config.yaml
init_std_qkv: 0.0475
init_std_o: 0.0
lr_mult_o: 1.42
MLP neurons of a small language model. Each row is named by its layer, matrix (up: input weights; down: output weights) and neuron, and shows model dimensions 32-159. Each number is 128 + 32 x the weight over its row's rms, rounded and kept within 0 to 255.
Before each neuron's rows, "fires after" lists the tokens most often just before its 100 highest values on Wikipedia text that the model never trained on.

fires after: "\n\n", " albums", " life"
L4.up581 [158  80 167 157 142 145 128 125 158 123 189 127 187 165 165 101 111 127 124 175 145 121 144 113 139  84 107 159 134 127  82 139  85 106 118 134 170  99  76 140 178 168 127 119 163  80 155 132  61 148 128 113  75 152 137  91 132 113 164 147  73 159  72 127  98  80  88 132 104 132 151 151  65  90 142 149 189 153 156 127  99 123  73 131 175 166 115 151 116 175 121 124 167  79  96 141  95  49 118  75  92 104 153 130  97 140  86 179 162 104 170 126 153 153 123 149 134  76 145 125 117 106 135  74 138 205 116 126]
L4.down581 [171 149  43 185 154  62 120 136  99 140 123  63 148 141  87 139  66 170 126 152  90  75 174 171  38 181 149 156 153  89 138 157 164 111 141 141 101 152 123  99 154 108 105 143 113 134 131 107 105 148 135 122 137 145 112  73 199 137 139 113 136 145 123 143 113 134  79 135 157  58 103  94 138 149 199 145 137  87 120 150 138 142 107 135  84 149 158 111 153 104 114 117 143 144 143  56 118 157 141 149 104  74 164  71  86 117 111 155 110 137 116  84  97 170 135 191  92 115  79 149 141 138 170  76 176  98 104 175]

fires after: "\n\n"
L6.up531 [162 119 121 146 131 142 166 147  91 162 184 131 168 139 115 152 129  80 148 117  91 122 146 167  84 111 100 160 144 126 160 140 156 155 158 120  86 173 127  87 136 110 161 161 128 125 165 131 119  89 164 142 115 115 108 120 166 175 193 116 135 136 107 142 142 169  85 126 142  74 127  57 139 121 132 153 150  91 144 138 142 101 137  84 158 166 159 174 116 146 102 115 194 145 121 179 119  82 120 136 208 121 144 138 105 128  97 154 110 133  98 106 120  87 145 134  82 137  68  96  75 103 146  50 128 180  77 179]
L6.down531 [134 113   0 138 150 131 116  90 144 120 109 122 117 141 157 138 114 126 139 121 155 118 163 110 128 165 147 153 104 101 126 155 119 161 112 133 117 115 126 136 121 140 151 146 138 112 129 124 102 114 103  97 156 137 134  99 137 135 158 106 148 123 149  94 129 149  99 132 124 152 157 146 127 151 143 168 138 160 179 171 113 125  75 140 135 163 110 119 177 135 103 151 106 132 128 135 135  72 149 125 141 158 111 127 127 139  99 120  67  98  83  89 135 139 120 159 123 109 109 105 158 106 144 130 131 121 165 169]

fires after: " |", " the", "=", ";", " his", " /"
L9.up271 [112 152 148 121 139 102 172 139 173  94 153  73 107 112 133  98 148  79 113 107  98 119 125 133  81  61 194 188 102 138 171 158 142 151 107 147 148 123 134 134 212  86 133 183  95 123 178  82 123 123 117  54  97 140 112 108 129 150 142 126 184 123  98  79  90 128 146 159 117 125 223  96 156  93 130 156 122 124 136 155 100 127 104  68 126 139 157 155 171 101 126 165 174 198 109 142 108 129 106  44  96 138  96 165 133 158 142 131 149  55 147 130 122 103  97 147 109 129  97 117  89 162 104 123 139  99 113 131]
L9.down271 [ 96 181 213 164 124 169 120 120 127 115 193 152 127  88 104 107 107 217  67 147 180 153 112 148 101 147 114 124 131 150 174 113 118 110 174 148 110 110 102 162 133 150 123  94  73 138 124 156 178 143 146 142 164  96 125  47 122 176 150 158 167  73 139 148 154 124 194 140 147  85 131 120  94 182 157 136 106 111 169 143 109 135 123 181 101  92 143 146 172 156 185 123 158 127 105 157 137  70 132 178 155 116 149  74 156 147 102 124 148  99  92  99  91 115 169  96 118 115 156 115  81 125 152 167 120  18 100 170]

fires after: " |", ":", "tt"
L9.up586 [125 121 154 147 146 126 106 145 144  95 193 135 128 145 103 108 136 150 172 107 141 135 120 113 111  55  86 141 100 153 171  91 129 112 205 113 102 127 113 155 191  81 119 198 145 103 179  95 168 146  81  44 103 125 122 142 101 120 106 142 117 175 156 140 111 114  93 137 132 123 172 102  83  54 137 181 116 109 143 169  95 128 154  87 158 156 140 122 139  82 113 121 137 187 116  98 200 143  81 153 170  87 120 115  83 188  87 139 176 106  95 104 129 119  91 147 168 151  75 104  99 147 116  90 119 164 143  82]
L9.down586 [174 115 119 161  97 170 121 142 159 104 183 105 131  71 112 141 161 139  91 146 115 129 108 112 119 162 105 136 172 128 129 144 118 132  84 124 138 181  92 133 100 149  95  78 174 103 138 122 111 139 162 156 118  93 182 155  76 130 111  87 102 113  88  95 160 167 117 141 195 159 158 108 158 168 124 109 121  99  96 105 145 120  96 182 101 111 154  57 143 122 169 247 148 151 127 137  95 121 164  79 149 130 128 124 137 165 112  83 121 139 192 166 188 158 159 117 128 112 121 122  56  91 132 104  56 138  53 151]

fires after: " the", " that", " Team", " The"
L8.up402 [148 109 170 177 104 135 159 152 127 134 139 172 135 150 117 170 138  97  80 150 138 123 156  94  99 147 170 139 169  80 124 195 144 123 123 112 124  77 149  74 131 125 177  73  87 147 143 125 137 164  39 144 128 142 202 141 131 124  88 136 146 125  96 145  77 146 150 113 122 118  83 118 127  41 112 155 117 125 144 180 110 103  73 100 151 152 136 125 138 155 128 114 203  73 126 136 213 121 110  80  84 126 129 155 132 192 103 127 214  96 136 120 140 125 135 134 120 111 101 110 149 179  70 100  56  94 110  83]
L8.down402 [158 172 222 184 117 109 105 131  73 119 133  93 179 113 118 177  80 154 116 125 136 106  84 149 123 148 151 152 164 128 143 130  79 168 159  96 131 176  95 191 117 130 117 133 107 106 145  86 183 121 174 203 128  97 144  63 101 151 162 166 132 165  55 148 117 117 153 166  96 157 145 221 125 136 115 113 170  66  67 160 135 133 104 150  82 116 101  91 168  99 148 147 106 168 109  99 163 123 108  80  94 149 113 130 101 127 123 104 120 126 107 149 115 122 122 144 131 121 112 125 105 100 113 122 127 137 163  97]

fires after: " |", ".", "6"
L6.up622 [100 174 147 133 129 141 123 142 162 146 116 149 115 101 130 131  85 109 125  99 194 100 143 141  65 122 171 186 166 137 143 159 132 119 132 167 116 126 100 172 206  95 137 115 120 100 186 143 116 116  77  51 153 153 172 118 134 118  79 188 103 153 124  88 128  70  92 150 130 116 155  66 115 156 135 138 110 138 133 149 150 112 166 106 115 135  86  88 121 128 141 105 108 114 118 205 145 145 120 108 134 125 113 244 114 152 157 139 158 129 151 106 170 112  92 137 117 111 100 134  94 127 111  80 117 102 133  62]
L6.down622 [120 169 182 165 141 148 118  46 138 123 160 123 118 126 117 216 169 157 129  17 161 142 171 152 104 123 111 100 152 122 170 102 131 135 104  84 103  89 145 125  98 105  92 147  87 132 112  58 117 184 167 113 142 129  83 134 102 152 128 140 177 131 132 179 176 128 142 117 114 139 143 124 124 104 162 124  94 153  97 114 139 139  93 122 173  98 121  78 186 122 115 171  90 135 136  94  68  99 132  23 101  95  96  86 140 142 118 122 153 123 114 112 132 177 119 145 175 147 106 147 138 207 113 151  92 159 147  81]

fires after: " the", "\n", " |", ".", " The", " on"
L10.up218 [167 112 137 106  98 137 142  67 122  83 167 118 126 124 111 132 155 121 110  76 141 109 137 118  87  89 132  84 116 166  85 119 118 123 101 146 108 146 157  86 176  90 152 136 134 104 181 124  74  99 100 117 143 112  92 133  65 142 106  60 156 165 113 103 123  91 134 180 140 181 134  91 169 112 187 160  94 190 164 173 117 161  87 108  78 143 124  86 211 119 152 162 100 141 153 155 162 170 162 114 160  96 136 123 156 181 128 191 128 141 182  96 154  72 143 117 152 115  55  96  82 172 123 107 165 111  98  99]
L10.down218 [129  87   0 118 150 148  70 119 140 111 137 101 130  86  89 136 119 161 110 152  91 137  97 137 128 164 150 155 165 125 195  90  94 102 126 149 119 113  66 114  96 119 119 166 109 107 113 136 102 144 153  98 134 145 180 114 173 120 136 128 111 127 164  93 153  66  65 126 136 131 177 105  86 185 121 134 115 108 128  92 148 104 154 152 101 106 110 149 155 165 133 140 159 108  77 114 110 155 168 144  79 193 112  98 167  93 123 131 198 119 113 142 108 182 176 217 116 156 134 146 139 113 100 139 169 120 116  87]

fires after: " the", " The", " ch"
L9.up313 [113 123 152 153  87 185 138 174 136  97 105 122 151  71  95 123 111  90 103 148 152 123 126 140 111 123 105 106 159 127 132 160 170  94 148 144 188 130 121  78  93 112  78 154 157 128 164 143 138 159 106  63 135 154 166  76 147 149  81  97 220 177 133 127 155 116 149  96 153  87 119 108 114 113 143 103  94 104 184 136  87 151  85  88 169 122 181 101 150 167  92 115 164 203  98 124 134 125 166 116 159  98 130 170  65 186 124 172 122  96 178 163 135  98 133  66 174  98  82 105 126 164 136 106  99  99  99 122]
L9.down313 [135 115 141 136 140 161 148 143 102 103 130 106 106 110 103 112 145 147 158 127 136 101 144 146 147 137 146 103 205 161 129 169 148 132 164 107 116 158  74 121 113 125 122 107  82  67 119 165 169 144 120 147 116  67  86  68 118 107 171 104 114  99  76 112 144 103 117  81 148  82 156 181 142 143 160  95 167 117 118 120 114 142  88 127 148 143 145 153 122 148 138 179 209  99  40 129 151 155 140 145 133 144  91 106 115 141 168  72  88 141 109 118 112 125  92 108  93 141 158 100  80  85 111 120 149 164 164 178]

fires after: "\n\n"
L4.up199 [181 170 122 186 155 119 127 103 172 132 174  94 134 172 136 143 113  61 153 202  89 135 143 116  89 106 136 153 188 147  92 169 120 137 119 139 139 118 124  61 147 100 137 139 134  53 189 115 144 103 120 104 137 164  86  83 166 135 164  82 115 212 127  95 156 153 102 133 114  48 140  76 114  74 143 133 182 100 180 158 148 155  79 104 147 133 111 134 121 121  80 101 139 100 127 158  85  45 147 108 180 143 142 150 122 118 116 148 122 160 158 111 165 118 144 170 117  89 101 133 112 137 151  74 135 157 121 172]
L4.down199 [146 118  52 198 156  86 141  76 134 116 161 112 106 184 132 133 123 152  96 188  82 137 147 123  93 120 119 131 183 109 101 174 163 152 145 117 133 123 174 125 145  84 137 141 142  45 165 170 105  80 135  94 139 138 130 101 145 159 179 131 108 182  82 100 131 116 130 128 123  58 142 103 121 108 155 159 179  75 186 151 130 113  76 131 152 152  92 146 107 130  79 132 176 119  77 160 111  56 117 124 146 120 139 140  96 125 106 158  61 167 138  95  58 138 154 158 141 124 107 102 107 151 163 109 125 196 119 193]

fires after: "\n\n"
L6.up339 [118 115 111 160 142 137 139  94 112 112 145 156 136 210 175 182 144 121 132 139 101 158 175  93 130  95 112 154 125 124 126 153 212 132  98 131 133 115 128 142 147 160 187 119 122  97 127 139  87 115 109 147 146 148 132 105 108 162 154 136 109 184  92 116 137 117  62 125 156 115 108  98 109 119 195 166 207 126 133 138  79  95  70 120 168 187 126 168 142 145 111 145 170 128  83 158 130  91 131  99 153 138 141 155  66 112 137 177 110 155 145 141 123 135 157 126 153 132  69  90  54 177 145  75  80 158  47 162]
L6.down339 [131 141   0 148 161 123 115 156 107 136 142 117 127 117 129 113 107 105 112 158 120 118 144 121 125 113  92 131 164 140 127 121 102 105 125 122 139 137 137 141 113 130 113 138 134 143 127 147 118 136 117 156 154 120 115 182 132 136 152 123 141 135 124  94 112 125  61 107 138 138 141 162  98 137 123 108 121  99 144 111 145 119 109 125 136 129 147 149 118 125 134 130 148 146  97 150 137 119 131 119 116 151 118 132 132 158 106  95 114 118 125 127 132 145 135 172 143 133 139 103 115 116 145 119 121 175 151 105]

fires after: " the", " The", " an", " in", "The", " ca"
L6.up217 [154 206 157 106 111 145 121 156 134  72 122  55 136 128 123 122  84 110 132 137 143 184 132 105 114 118 154 161  65 122 101 121 134 119 132 118 132  90 163 118 127  78 159 104 135 143 145 114 127 157  95 139 128 135 107  81 136 139 158  98 170  71 147 113  44  81  94 167 136  90  56 112 172  81 154 134  96 170 136  97  91 156 133  62  90 174  95 128 117  94  76 117 158 165  92 116 101 114 133 144 144  95 171 128 151 134  87 176 162 107 151 148 124 190 163 171 152 144 103 166  93 194  97  95  70 130 166  95]
L6.down217 [113 165 227 170 114 163 125 106  61  65 133 137 129 152 164  91 103 130 158 131 109 149 137 189 133 168 158 143 130 103 166  99  46  91 103 135 165 146 165 112  87 177 132  97 151 168  91  91 138  99 170 178 106  89 124 140 135 153 136 129 112 137 145 107 125 158 176 123 122 158 132 106 124  76  65 147 166 100 125 131 139 184 133 126 125 114 147 107 212 111 143 168  72 184 106 160 167  99 103 136 126 101 167 139  81 130 116 135 197 166 142 104 156  91 128  60 110  94 123 152 166 121  91 132 164 124 115 123]

fires after: " the", ",", " The"
L9.up297 [ 85 101 132 135 145  81 148 172 155 103 184 150 142 125  91 185 120 141 140 144 103  93 128 123 131 106 176 165 113 141  70 152 153 126 125 124 103 122 148  64 121 188 206 142 139 135 150 154  85  92 108  89 147 142 101 151  60 175 112  97 139 199 104 110 123 125 113 106 115 121 160  72 152 113 145 101  86 164 118 132 157 144 161  83 178 160 104 130 131 130 121  64 178 128 111  99 118 130 147  77 161 113 178 118 147 203 109 159 145  90 178 196 155 171 138 106 107  93 131 113 155 184 152  80  53  71 124 154]
L9.down297 [145 138  79 172 139 135 128 134 100 155 147  96 155  92 174 195 131  53 109 107  98 115 160 141 140 102 132 159 123 156 191  82 160 148 121 102  45 138 112 179 152  78 151  64  85  98 102 150 134 177 158 185 111 180 166  80  91 148 135 154 102  94 118 129 115 112 160 153  91 128  86 125 181  99 120 133 184 139 148 156 168 120 137 148  73 109  52  87 136 175 151 154  89 136  98 101 179 122  87 144 130 134 141 192 104  85 108 142 125 194  88  85 115 136 125 141 130 146 123 114  81 119  90 142 142 131 165 113]